Weights of a small GPT-style language model, trained from scratch on English Wikipedia.
Size: 15 layers, width 192, 2 heads of 96, vocabulary 1537.
Training: a variant of Muon for these matrices, 9032 steps.
MLP neurons of a small language model. Each row is named by its layer, matrix (gate and up: input weights) and neuron, and shows model dimensions 64-127. Each number is 50 + 15 x the weight over its row's rms, rounded and kept within 0 to 99. A neuron's up and down rows have the sign that makes its largest values positive.
After each neuron's rows, "fires in" lists the words (lower case) most often at its 100 highest values on Wikipedia text that the model never trained on.

L4.gate294:27 61 58 45 69 22 44 35 87 40 52 33 51 38 52 55 51 32 55 44 52 40 53 76 73 59 45 55 66 51 46 47 39 30 68 62 85 66 30 57 44 56 46 52 38 54 26 65 51 43 74 50 64 75 38 59 48 69 52 26 39 35 38 53
L4.up294:55 59 52 87 54 61 47 59 41 24 82 45 58 25 61 65 58 65 45 51 40 47 98 63 52 33 62 43 64 62 57 62 47 62 58 42 12 53 50 53 22 71 36 34 37 46 50 67 67 73 13 41 34 57 36 59 54 70 51 17 80 73 53 35
fires in: "year", "time", "years", "world"

L6.gate146:62 43 30 27 34 32 31 51 12 71 76 58 34 55 46 71 59 21 80 29 51 54 14 74 37 64 46 44 38 63 57 46 52 47 67 47 60 30 36 69 67 75 05 46 46 51 55 22 45 48 37 42 62 65 43 47 73 56 54 33 60 17 36 66
L6.up146:67 53 64 60 68 61 50 39 67 64 76 25 40 59 43 36 65 75 21 57 56 33 47 43 31 59 54 38 51 25 77 68 64 49 41 35 60 34 60 78 30 62 41 83 44 46 28 54 08 51 27 48 30 42 33 60 23 56 62 39 52 40 58 50
fires in: "of", "married", "manager", "in", "on", "management"

L4.gate223:36 30 69 60 41 50 43 74 59 45 60 34 30 61 46 44 67 64 54 61 42 34 61 19 67 46 72 41 67 36 32 51 40 17 61 49 55 59 84 43 37 38 27 40 63 72 69 43 59 56 37 70 37 59 67 61 49 64 56 49 46 48 74 52
L4.up223:64 52 23 57 16 51 49 50 61 48 33 53 29 34 42 56 48 57 70 59 55 35 40 75 46 38 42 57 52 49 62 51 68 49 37 37 51 46 79 70 29 45 77 42 74 53 50 30 27 56 53 38 70 67 79 66 57 35 72 35 68 71 57 79
fires in: "such", "preceded", "it", "name", "practice"

L3.gate63:38 58 55 53 62 02 72 46 53 49 62 49 41 74 33 38 41 63 68 45 28 42 23 57 43 78 55 48 59 67 38 48 52 41 72 26 30 59 70 65 60 43 73 46 36 49 57 14 60 28 65 63 21 29 41 28 38 65 67 63 63 30 42 38
L3.up63:32 52 51 62 52 18 61 62 51 36 44 65 42 47 23 31 54 88 71 62 42 27 44 32 85 82 57 44 48 47 38 45 52 60 63 32 46 65 45 44 35 62 50 36 13 55 68 36 64 77 67 59 38 40 33 70 42 52 61 36 49 35 64 36
fires in: "from", "at", "qualification", "college", "s"

L10.gate275:39 59 59 41 47 47 74 43 34 57 78 61 34 50 66 38 57 46 56 43 29 35 61 33 35 46 70 28 41 60 54 53 54 52 53 49 40 45 58 44 44 70 58 28 80 22 38 26 68 76 71 54 38 38 43 35 33 47 33 40 34 49 42 59
L10.up275:48 55 45 58 54 41 71 50 48 61 82 37 31 67 77 64 22 39 75 57 72 76 51 35 22 48 65 50 51 18 33 75 61 45 77 55 58 71 52 40 65 56 47 30 60 60 48 56 15 43 22 80 55 26 38 55 38 62 77 54 66 54 54 50
fires in: "two", "both", "three", "following", "several"

L4.gate258:67 59 38 54 22 50 64 53 79 33 35 65 47 58 41 37 30 46 41 72 55 32 33 64 49 45 31 37 44 40 31 71 51 45 55 59 55 35 25 40 45 61 58 63 73 71 66 33 56 30 59 50 58 62 37 41 86 61 48 38 62 37 52 76
L4.up258:74 82 62 54 47 44 45 48 66 47 52 84 41 77 63 40 43 42 19 50 39 34 17 79 28 52 54 34 64 52 45 72 69 58 51 45 54 21 38 58 53 59 40 61 43 57 60 38 44 36 36 53 48 69 45 51 83 75 53 60 77 48 59 57
fires in: "york", "world", "europe", "european", "chevrolet"

L7.gate373:58 53 29 32 56 63 55 34 14 37 38 17 43 57 57 58 26 56 60 40 54 35 76 73 48 51 37 51 30 50 45 45 12 76 84 83 58 39 45 41 57 52 31 32 58 35 64 33 47 66 36 69 56 50 50 62 76 57 52 67 61 54 53 55
L7.up373:31 35 55 19 37 44 67 49 62 46 34 77 68 73 69 59 22 39 65 71 44 52 45 60 30 53 63 78 36 39 52 43 50 66 62 30 29 28 48 57 70 58 37 66 50 61 54 69 22 39 47 51 57 44 43 48 71 45 23 61 45 35 29 68
fires in: "a", "of", "one", "another", "two"

L4.gate106:35 55 75 32 69 53 40 63 41 80 63 38 48 39 56 49 15 59 57 48 42 36 74 42 37 39 38 49 51 46 71 59 59 39 70 65 49 45 48 54 51 51 36 41 36 38 45 62 72 34 82 54 47 41 45 49 50 73 57 31 39 50 67 75
L4.up106:59 70 65 62 31 53 65 61 42 55 32 07 40 44 58 83 60 37 40 49 42 56 63 39 69 65 28 61 48 63 56 27 47 70 33 51 46 34 34 66 37 64 57 34 58 49 54 27 46 35 51 57 38 66 67 42 48 55 53 45 58 55 43 66
fires in: "research", "results", "rights", "neighborhood", "distribution", "olympic"

L7.gate228:40 33 42 49 63 31 56 23 73 43 38 64 40 44 55 38 45 19 28 64 49 61 31 58 70 32 70 41 39 25 50 53 61 31 41 47 12 58 62 48 29 43 41 55 69 77 67 60 52 52 60 51 44 29 29 74 51 41 69 39 63 24 49 32
L7.up228:41 42 52 61 38 24 64 42 46 51 51 72 66 32 53 50 46 46 50 41 25 60 71 80 66 47 88 34 61 74 35 62 72 31 36 52 33 69 51 32 60 37 48 64 59 39 66 46 57 59 45 34 65 49 62 64 58 48 48 30 35 55 32 39
fires in: "has", "have", "having", "had"

L8.gate308:56 32 72 35 28 32 46 49 57 62 64 57 33 66 40 67 53 63 49 62 05 47 55 53 75 18 37 34 50 49 31 36 47 57 35 58 52 42 48 52 67 34 16 19 49 64 62 66 64 59 70 47 57 20 41 75 70 51 37 52 54 42 40 47
L8.up308:50 50 47 70 41 67 68 46 62 58 53 48 67 81 65 41 55 44 58 24 29 63 64 36 40 73 55 61 52 66 67 72 54 67 52 90 76 20 47 35 66 23 48 37 49 63 54 73 49 54 59 60 40 22 48 50 61 48 59 51 31 27 51 50
fires in: "is", "has", "was", "almost"

L3.gate373:76 30 33 24 45 43 56 48 49 64 58 33 34 31 37 50 49 34 53 41 44 35 69 46 32 47 52 71 40 41 50 41 58 60 68 62 67 45 32 47 30 70 57 39 66 64 53 75 59 55 76 59 46 59 69 64 58 13 64 34 27 46 46 29
L3.up373:60 59 26 39 30 70 61 59 76 59 52 47 71 47 31 56 52 60 36 41 88 43 35 51 36 21 75 43 57 60 40 31 29 62 43 31 71 41 50 78 58 64 57 45 70 59 67 63 14 32 60 47 42 48 66 22 39 37 39 69 55 42 40 35
fires in: "research", "result", "results", "as", "reserves", "and"

L4.gate100:59 56 58 45 38 73 32 38 33 83 65 26 19 26 78 36 38 72 53 20 46 47 21 70 29 40 70 65 53 40 53 42 43 68 57 50 51 60 67 59 64 64 71 64 60 62 35 53 45 56 26 39 40 34 52 29 19 63 67 43 61 67 72 59
L4.up100:30 43 35 36 47 69 58 46 47 49 47 46 72 52 40 34 89 17 57 62 31 44 71 57 30 41 40 64 50 44 40 23 54 40 32 59 67 58 59 69 45 53 35 37 70 36 56 34 57 55 41 72 35 33 25 31 68 12 69 75 38 55 32 51
fires in: "two", "both", "three", "four", "then"

L3.gate59:28 65 49 47 40 01 54 51 85 62 43 42 60 50 60 41 32 57 52 70 73 15 15 65 17 53 47 64 38 59 56 30 78 63 63 66 49 54 60 58 39 40 48 85 60 37 37 58 78 60 65 61 32 46 51 91 75 49 39 40 37 71 69 43
L3.up59:31 64 72 64 56 31 64 75 86 24 51 50 53 51 62 21 54 36 53 45 67 31 31 42 40 60 47 90 67 63 62 59 76 58 77 53 57 44 63 56 19 72 66 70 46 34 43 48 36 49 53 65 47 53 40 70 49 71 24 41 44 77 68 43
fires in: "from", "at", "china", "promoted"

L7.gate184:53 35 33 43 46 39 45 59 74 52 97 61 60 41 13 53 65 42 56 52 70 54 22 68 31 25 53 72 51 43 52 57 54 80 40 27 53 56 49 24 70 42 36 49 33 41 87 53 58 53 60 73 50 63 53 58 59 39 55 27 49 55 71 55
L7.up184:76 45 62 40 10 60 36 37 55 36 74 24 69 53 56 61 52 40 29 47 59 54 30 81 51 40 48 60 38 31 55 34 38 76 41 47 43 66 39 46 57 43 38 16 39 61 48 48 62 43 82 43 20 51 61 47 54 20 46 35 43 54 48 66
fires in: "wrote", "married", "went", "commitments", "committee"

L3.gate191:52 26 48 32 44 01 67 52 50 58 77 34 49 50 48 42 34 45 30 64 35 67 51 56 34 61 36 54 81 59 42 67 42 38 35 59 45 55 43 12 48 49 44 83 40 76 48 21 37 45 55 47 39 65 46 63 57 41 69 59 52 59 52 37
L3.up191:38 35 52 36 42 39 59 45 69 40 62 07 68 56 56 33 26 51 41 45 45 65 62 54 39 34 64 52 58 57 49 54 57 62 60 57 55 47 58 22 44 55 41 75 78 70 26 39 49 65 72 52 30 42 45 45 62 36 69 56 50 52 26 44
fires in: "to", "has", "total", "top", "town"

L3.gate234:30 39 57 29 75 31 31 36 56 62 43 66 61 45 74 65 56 59 56 63 32 55 37 72 34 43 27 73 53 46 40 38 58 54 51 41 48 54 47 57 57 50 45 58 67 69 52 36 45 35 54 63 41 38 27 75 65 52 60 43 51 42 39 27
L3.up234:50 58 45 24 70 85 30 38 63 48 44 66 61 69 46 34 41 49 53 51 41 33 30 64 43 53 54 76 77 33 42 44 54 70 39 43 49 53 67 22 68 64 63 33 53 56 47 43 36 33 44 70 54 38 09 71 61 64 57 37 42 44 64 61
fires in: "for", "at"

L3.gate208:40 50 44 30 60 30 38 49 42 44 58 44 71 38 63 47 61 38 38 23 18 61 81 42 44 50 76 44 41 64 59 21 58 43 66 37 59 80 43 61 52 65 45 38 47 28 70 55 40 18 73 67 36 51 42 55 56 46 45 91 62 45 43 62
L3.up208:29 67 23 81 41 70 32 45 70 36 52 34 70 60 51 46 50 58 45 56 88 59 75 58 54 69 71 31 71 48 12 42 53 80 65 46 69 40 41 49 37 27 26 58 49 45 65 41 61 63 65 54 44 69 56 72 24 60 59 43 57 44 70 58
fires in: "and", "has", "to", "at", "have"

L8.gate226:27 64 33 23 40 57 50 43 50 77 71 38 37 56 46 60 32 70 64 71 59 56 44 63 37 33 58 49 60 77 20 58 47 48 59 52 57 45 33 46 50 41 31 81 69 40 76 49 63 70 57 19 51 26 39 57 35 82 33 99 55 08 50 33
L8.up226:51 51 43 38 52 72 56 50 52 83 57 60 50 52 69 53 60 34 66 60 80 60 53 51 29 26 42 48 59 51 60 58 48 60 62 22 67 28 50 33 53 46 90 50 50 69 51 46 36 32 43 36 40 42 42 84 35 41 56 50 37 54 46 60
fires in: "of", "in", "old", "on"

L7.gate71:23 41 60 48 46 39 60 57 62 56 63 33 52 61 45 47 23 55 61 32 49 56 45 56 40 43 46 40 52 64 59 38 59 43 66 69 26 53 60 70 62 43 18 30 42 52 50 74 53 65 54 39 55 48 60 46 25 55 20 66 59 52 54 46
L7.up71:59 56 50 39 43 52 49 40 67 82 58 41 60 63 50 68 54 52 47 52 32 39 44 44 47 59 54 41 35 58 39 84 38 46 27 53 57 83 34 22 32 48 48 38 80 64 38 21 36 54 42 69 49 69 46 37 32 19 65 31 43 56 65 37
fires in: "these", "age", "both", "following", "air", "route"

L8.gate287:61 79 53 68 63 59 41 69 52 31 29 44 45 79 49 41 30 31 54 50 42 53 69 41 29 27 58 53 28 62 74 61 16 58 50 20 23 74 39 35 48 72 44 55 31 61 61 40 27 58 62 37 44 48 26 56 48 60 40 53 60 66 52 60
L8.up287:25 22 72 67 35 47 70 43 65 56 30 34 70 46 44 63 72 30 69 36 58 30 45 59 57 59 64 68 54 64 49 49 17 38 35 59 19 38 64 63 38 76 62 20 74 49 57 62 60 20 41 37 34 47 69 49 49 28 35 45 72 36 42 53
fires in: "which", "it", "houston", "thompson", "upload", "hop"

L4.gate253:52 60 17 62 40 15 56 68 65 57 44 46 51 41 28 42 47 55 30 59 61 55 09 77 63 43 59 40 41 50 62 39 83 53 22 47 52 57 51 58 58 27 53 38 46 41 48 53 38 43 73 57 64 41 64 46 29 19 59 40 73 58 40 30
L4.up253:39 26 53 50 46 66 40 67 58 75 42 45 40 41 52 65 51 29 56 75 35 55 64 60 41 61 46 67 35 58 65 50 74 40 43 73 75 60 57 62 80 65 53 43 59 50 21 05 44 55 57 48 48 25 52 57 20 42 49 59 30 52 35 17
fires in: "have", "joined", "appointed", "lived", "has", "brown"

L6.gate250:44 53 47 36 35 52 33 55 47 67 48 28 53 51 44 40 27 33 67 38 63 58 37 60 39 20 20 66 53 51 47 62 38 64 64 54 43 60 44 74 62 63 83 36 37 68 53 75 46 42 43 29 53 53 62 44 66 55 39 47 63 60 40 43
L6.up250:54 39 81 49 44 55 80 54 54 34 12 34 53 61 23 53 38 61 41 46 39 54 72 19 51 55 52 74 49 44 59 64 34 35 70 59 40 54 42 28 55 24 46 55 45 72 57 59 42 26 55 40 47 48 52 64 52 48 78 24 66 29 46 55
fires in: "united", "of", "east", "royal", "associate", "health"

L12.gate346:17 62 64 74 61 30 59 47 57 42 39 59 57 61 38 58 47 67 44 72 45 56 62 60 17 62 54 66 43 30 57 39 59 22 92 47 42 44 63 38 33 41 57 65 52 55 50 16 72 53 56 55 50 63 41 55 52 44 72 70 28 64 37 67
L12.up346:38 61 35 70 30 36 63 61 24 41 54 26 52 52 31 10 23 50 61 41 59 42 40 44 74 52 50 31 63 50 61 58 38 50 59 47 35 35 44 61 60 57 41 57 56 43 66 55 30 41 68 44 05 63 59 72 35 65 60 52 27 59 30 53
fires in: "in", "at", "from", "across", "of", "by"

L7.gate122:51 65 21 67 58 41 46 65 54 42 13 47 64 38 51 51 55 30 51 80 55 43 53 41 52 24 51 69 43 50 62 42 50 32 35 64 37 77 47 71 47 69 48 49 28 52 48 72 41 44 76 66 70 84 47 51 61 52 63 60 65 61 32 40
L7.up122:69 52 66 29 60 35 39 62 39 32 70 59 48 98 81 34 56 60 57 35 75 69 50 39 30 58 61 63 59 25 78 57 52 75 78 46 37 47 48 45 36 50 46 75 31 79 62 40 31 35 53 29 88 69 51 53 43 75 63 36 70 44 50 44
fires in: "the"

L9.gate168:53 56 26 34 44 27 49 43 71 54 80 46 43 61 39 48 45 32 61 64 56 22 26 25 53 45 58 42 46 26 56 74 43 56 52 54 39 47 45 65 44 71 76 33 43 66 44 46 61 37 54 62 45 45 56 45 46 55 55 55 58 60 30 54
L9.up168:42 66 43 39 61 67 73 54 50 80 99 64 48 73 63 44 45 39 47 44 42 55 41 63 64 56 45 80 66 36 47 45 61 36 37 71 57 52 59 55 53 54 62 19 60 55 63 32 40 22 53 64 71 52 35 26 73 51 36 67 53 48 46 47
fires in: "served", "working", "work", "other"

L4.gate64:62 32 52 62 62 44 50 17 71 48 31 54 24 72 71 45 51 24 54 24 82 49 77 69 53 64 27 68 41 74 79 61 65 29 22 48 39 48 54 37 36 71 17 40 52 80 59 30 45 68 40 64 64 72 38 61 42 54 57 38 60 55 36 47
L4.up64:49 40 50 55 87 37 47 39 53 57 24 55 47 81 53 80 48 56 44 37 49 41 38 48 47 58 30 44 32 70 95 34 52 30 24 74 59 39 48 15 42 48 34 37 51 45 62 56 40 50 52 45 54 66 32 60 48 44 43 52 59 71 49 61
fires in: "0", "3", "38", "01", "39", "02"

L3.gate353:43 47 59 59 53 76 28 33 64 70 58 41 64 39 70 54 28 59 69 50 55 36 74 56 58 35 41 39 42 64 36 38 57 50 73 40 30 79 55 55 62 41 46 55 40 59 46 50 44 53 48 27 49 52 28 45 56 58 52 48 17 78 79 49
L3.up353:51 80 68 62 68 64 65 38 23 42 57 69 32 49 58 67 66 50 65 57 73 50 45 66 34 35 70 58 71 34 48 16 30 68 55 41 52 74 44 48 33 42 69 49 35 38 54 50 70 52 50 53 46 55 49 70 63 55 44 70 57 64 42 45
fires in: "years", "as", "year", "of"

L9.gate69:54 58 21 60 80 79 38 35 62 66 51 30 83 31 22 61 30 22 61 47 74 64 53 36 65 34 54 41 51 65 45 64 57 33 28 46 66 55 55 45 56 54 65 57 57 56 40 35 50 57 55 57 52 41 53 48 32 51 39 37 48 49 49 50
L9.up69:30 53 41 46 51 31 43 65 50 43 51 35 42 65 51 57 49 66 50 24 79 35 43 80 38 40 29 44 56 58 72 61 43 55 54 48 40 76 50 47 58 35 32 46 37 84 35 54 65 26 57 97 78 61 30 54 15 33 61 60 77 60 46 64
fires in: "but", "as", "poet", "and"

L6.gate350:52 59 54 54 45 59 25 45 51 44 47 50 10 33 49 79 40 28 50 41 27 34 25 71 12 47 30 52 45 58 59 39 36 30 37 60 51 43 68 68 42 23 55 87 52 49 35 44 56 44 71 16 27 42 51 54 44 48 58 47 45 50 68 54
L6.up350:58 48 55 53 58 52 53 61 46 59 31 56 46 76 47 56 60 51 36 28 78 30 59 89 52 40 67 43 32 46 62 57 37 51 28 53 39 50 57 66 32 51 44 72 55 61 38 44 56 32 27 41 40 50 51 16 50 46 52 66 40 49 32 67
fires in: "it", "ministry", "commercial", "comedy", "combat"

L8.gate305:48 56 37 41 30 77 29 72 47 41 61 37 34 70 34 57 33 48 48 62 25 42 35 61 60 48 61 52 32 27 64 30 56 60 51 50 72 70 61 28 66 38 57 64 45 47 66 60 68 58 48 31 44 21 76 51 31 18 61 37 46 42 62 56
L8.up305:53 31 27 29 26 54 31 73 43 50 42 49 49 25 58 29 32 81 25 74 40 42 40 87 46 36 51 18 37 43 62 55 54 43 70 59 46 58 55 42 68 37 50 43 72 31 33 68 40 37 77 63 56 57 46 50 19 64 51 30 49 54 31 28
fires in: "was", "were", "been"

L10.gate122:40 78 29 56 41 54 42 51 78 48 49 66 66 29 41 58 42 55 19 54 72 49 83 73 73 64 47 46 54 31 40 58 49 32 30 39 65 55 57 62 22 76 43 28 61 83 60 28 24 71 48 61 69 43 49 43 70 31 67 70 32 41 66 39
L10.up122:71 74 76 66 62 59 64 60 43 46 54 58 55 33 45 55 78 05 53 62 43 57 42 41 51 30 32 54 29 51 39 69 22 40 47 63 65 42 36 53 42 55 38 43 28 85 35 58 47 60 49 48 71 40 70 48 42 76 46 47 28 40 49 40
fires in: "in", "television"

L4.gate141:45 73 23 49 42 59 44 66 37 22 37 50 59 54 46 56 39 43 26 46 75 55 49 59 35 55 93 52 28 16 34 33 54 67 55 82 68 47 30 39 54 46 37 61 76 43 61 53 65 37 31 35 58 47 64 64 58 68 44 69 25 14 64 48
L4.up141:31 35 48 32 26 44 60 65 41 54 60 51 53 53 76 52 60 48 64 60 38 53 43 39 57 69 68 54 43 54 77 41 45 49 59 56 43 63 44 47 43 50 20 34 70 41 49 60 31 28 40 41 35 27 42 57 38 27 57 50 83 57 28 47
fires in: "a"

L3.gate120:67 48 51 41 57 43 58 32 75 65 40 42 46 34 65 42 55 57 35 55 70 63 39 61 57 45 47 52 28 33 65 32 42 55 77 64 49 39 45 64 44 66 35 55 78 63 49 54 50 74 53 57 17 51 67 62 47 34 35 38 87 48 49 61
L3.up120:56 51 55 51 87 54 46 35 54 33 41 49 42 74 71 51 46 68 42 62 67 43 52 63 19 42 66 59 66 46 21 33 20 56 56 55 52 26 21 44 46 70 48 57 32 49 34 62 38 50 37 32 32 50 39 60 29 40 44 36 81 72 60 51
fires in: "of"

L10.gate168:57 49 53 40 30 74 75 35 36 30 28 26 53 49 16 56 51 65 78 53 28 34 67 64 40 34 46 66 53 27 43 34 31 44 57 36 54 42 33 55 55 76 58 82 47 49 79 52 61 58 22 65 57 58 63 54 73 47 41 60 78 19 28 45
L10.up168:68 43 67 37 21 50 46 45 28 56 44 48 48 66 38 68 38 43 46 46 47 56 61 38 79 26 38 62 50 40 54 62 46 66 43 45 57 27 40 68 46 40 36 61 40 46 42 69 58 65 34 41 61 76 49 73 20 39 26 51 67 52 32 43
fires in: "of", "in", "chief", "associate", "an"

L4.gate348:72 48 33 43 69 41 00 52 77 63 63 64 38 28 45 36 38 51 46 50 30 51 28 50 47 22 78 51 47 91 44 56 52 42 58 53 65 67 59 41 48 25 63 48 54 38 65 31 33 60 65 69 62 60 65 58 48 64 58 38 52 69 43 44
L4.up348:47 44 60 50 45 45 40 74 57 61 70 28 44 39 37 67 59 50 54 46 57 47 86 05 34 73 45 43 37 70 54 35 35 32 57 57 28 75 55 16 69 77 62 54 45 31 64 37 42 52 40 57 46 59 46 63 51 65 74 28 29 49 47 62
fires in: "them", "much", "him", "million", "full"

L6.gate184:30 48 49 23 54 37 60 47 84 25 81 40 52 60 50 42 59 32 51 36 47 59 62 96 36 62 48 58 65 51 25 31 45 41 42 54 23 54 49 63 49 58 36 44 62 61 69 60 48 80 64 51 49 42 32 57 67 30 46 49 64 50 77 62
L6.up184:50 56 53 37 61 43 60 29 79 33 57 40 17 53 49 57 70 33 61 34 44 46 98 67 53 55 41 43 43 89 58 23 60 70 58 56 37 41 65 60 45 47 49 35 76 71 74 21 42 62 52 52 47 35 38 52 50 26 36 44 56 69 21 68
fires in: "four", "five", "few", "two", "six", "three"

L3.gate257:46 36 83 49 19 54 81 57 65 66 70 49 54 63 61 15 61 26 27 62 19 62 52 51 62 43 74 45 59 57 68 32 47 66 00 56 62 39 54 30 45 72 37 46 56 61 62 38 58 43 51 50 46 53 46 50 63 28 35 43 50 67 59 69
L3.up257:65 57 30 49 60 26 65 78 86 49 36 63 41 43 90 28 66 37 45 43 44 45 87 56 54 24 62 44 58 67 74 58 59 41 47 91 52 50 55 46 41 31 63 38 50 38 51 62 61 40 54 60 47 39 56 62 19 33 52 28 44 40 52 71
fires in: "is", "was", "been"

L8.gate203:38 49 75 50 53 15 26 26 72 36 46 60 61 38 42 57 54 52 63 37 54 65 22 58 39 51 41 63 26 61 47 35 65 26 85 73 48 65 49 55 36 54 74 66 38 54 47 72 46 51 66 75 66 20 66 57 65 60 50 44 31 60 83 45
L8.up203:33 43 44 52 52 25 84 30 56 64 66 55 43 71 62 61 65 49 78 39 44 22 32 56 50 38 58 47 36 48 73 34 45 41 64 60 53 47 31 69 68 56 47 72 38 44 42 78 31 38 16 34 52 45 43 35 74 43 46 45 39 30 26 55
fires in: "within", "around", "side", "located", "inside", "throughout"

L7.gate34:63 20 39 23 56 42 55 43 52 58 41 41 68 69 27 48 61 46 53 54 48 71 73 54 49 32 56 73 59 69 63 41 29 47 55 72 62 59 78 51 55 49 37 57 51 41 68 13 62 44 31 60 37 38 42 26 49 70 00 59 56 50 46 51
L7.up34:21 54 43 51 51 60 61 44 59 55 57 29 29 66 36 62 83 40 55 43 59 45 57 43 45 56 65 29 47 57 61 71 53 46 69 45 56 41 36 67 25 47 43 38 72 63 66 45 55 50 43 61 59 68 44 72 33 47 36 19 66 52 36 61
fires in: "and", "or"

L6.gate202:53 48 54 40 54 28 45 61 62 34 62 79 58 50 50 57 43 65 52 42 52 57 37 53 49 64 61 36 62 65 42 53 43 63 74 10 69 58 22 65 44 31 34 61 57 45 45 80 33 44 65 70 58 51 55 63 62 57 24 30 30 36 60 57
L6.up202:72 75 48 47 83 47 68 41 48 46 72 58 26 53 23 42 70 75 47 24 56 61 61 42 46 28 35 67 54 44 45 50 26 81 53 07 60 52 26 48 49 54 42 60 61 69 53 53 32 56 69 38 42 69 58 47 53 39 54 23 37 44 35 46
fires in: "days", "way", "months", "year", "season"

L6.gate42:49 44 56 63 43 43 42 48 70 37 67 78 50 46 37 65 40 30 40 30 64 60 74 60 60 39 25 35 74 53 45 52 56 27 57 69 40 65 57 55 28 57 41 37 49 49 60 70 33 42 35 37 60 49 34 54 59 62 49 65 67 65 67 42
L6.up42:40 64 38 61 36 55 32 70 36 46 55 78 43 77 62 49 74 32 49 47 72 51 74 67 35 59 46 37 57 44 46 65 65 48 53 53 36 55 39 64 28 48 66 13 33 56 61 31 66 46 63 42 54 52 47 27 45 17 57 02 55 35 37 43
fires in: "when", "which", "within", "where", "atom"

L3.gate375:50 28 35 50 30 64 54 58 52 44 66 35 23 56 49 17 61 56 28 47 35 59 65 61 66 56 67 83 30 57 65 34 53 31 53 55 58 67 46 46 88 48 44 40 54 34 76 26 42 72 51 51 54 31 67 40 45 57 63 69 54 63 57 78
L3.up375:33 29 24 43 25 45 46 67 65 57 57 60 35 57 36 50 34 34 25 48 73 50 47 69 29 67 94 47 53 58 47 40 44 55 39 40 49 59 50 57 49 71 42 54 58 25 69 46 50 49 61 60 46 50 37 55 45 46 63 58 33 41 68 36
fires in: "are", "were", "areas"

L6.gate356:49 71 47 52 44 56 17 82 54 58 54 24 15 50 71 60 47 57 52 47 67 43 00 43 47 39 34 51 32 59 39 29 51 62 50 25 62 40 70 40 67 70 65 56 47 66 54 25 54 40 38 41 37 55 33 42 78 66 62 11 62 51 42 62
L6.up356:73 50 44 53 54 82 49 56 48 29 66 25 26 67 43 56 49 47 58 59 50 43 62 60 67 51 53 22 42 60 48 44 73 44 29 25 52 36 32 33 72 42 56 50 33 61 47 40 45 52 37 52 64 76 33 51 47 34 31 28 46 72 46 44
fires in: "him", "her", "them", "himself", "it"

L3.gate95:66 49 42 34 44 21 55 68 63 56 62 56 37 62 48 38 38 36 60 45 60 32 51 70 68 55 86 53 50 58 30 53 62 37 33 53 32 45 47 61 28 53 21 54 41 50 59 38 52 27 55 60 30 27 47 32 45 38 75 70 73 61 85 74
L3.up95:38 62 50 34 43 28 65 50 51 53 59 57 51 67 77 42 53 49 53 24 69 44 10 53 21 68 67 36 26 56 76 38 43 66 38 49 85 33 49 36 71 57 37 71 52 63 36 54 53 54 54 12 61 57 08 50 35 68 33 48 58 70 44 29
fires in: "democratic", "have", "has", "active", "act"

L6.gate158:72 72 47 38 41 59 45 43 64 54 45 53 53 40 65 14 72 36 57 39 30 50 83 70 44 18 26 47 39 61 21 70 83 66 52 73 64 31 32 52 42 53 52 54 59 55 44 46 67 48 46 84 55 50 82 40 42 27 55 24 20 62 50 41
L6.up158:64 57 33 65 55 59 34 27 62 64 35 53 57 75 35 61 61 45 88 49 52 64 32 58 29 60 36 60 47 45 54 51 38 44 58 36 66 47 52 41 57 63 62 35 39 52 56 46 53 25 47 52 65 25 39 74 41 43 33 40 55 71 36 53
fires in: "state", "government", "labour", "ministry", "british", "public"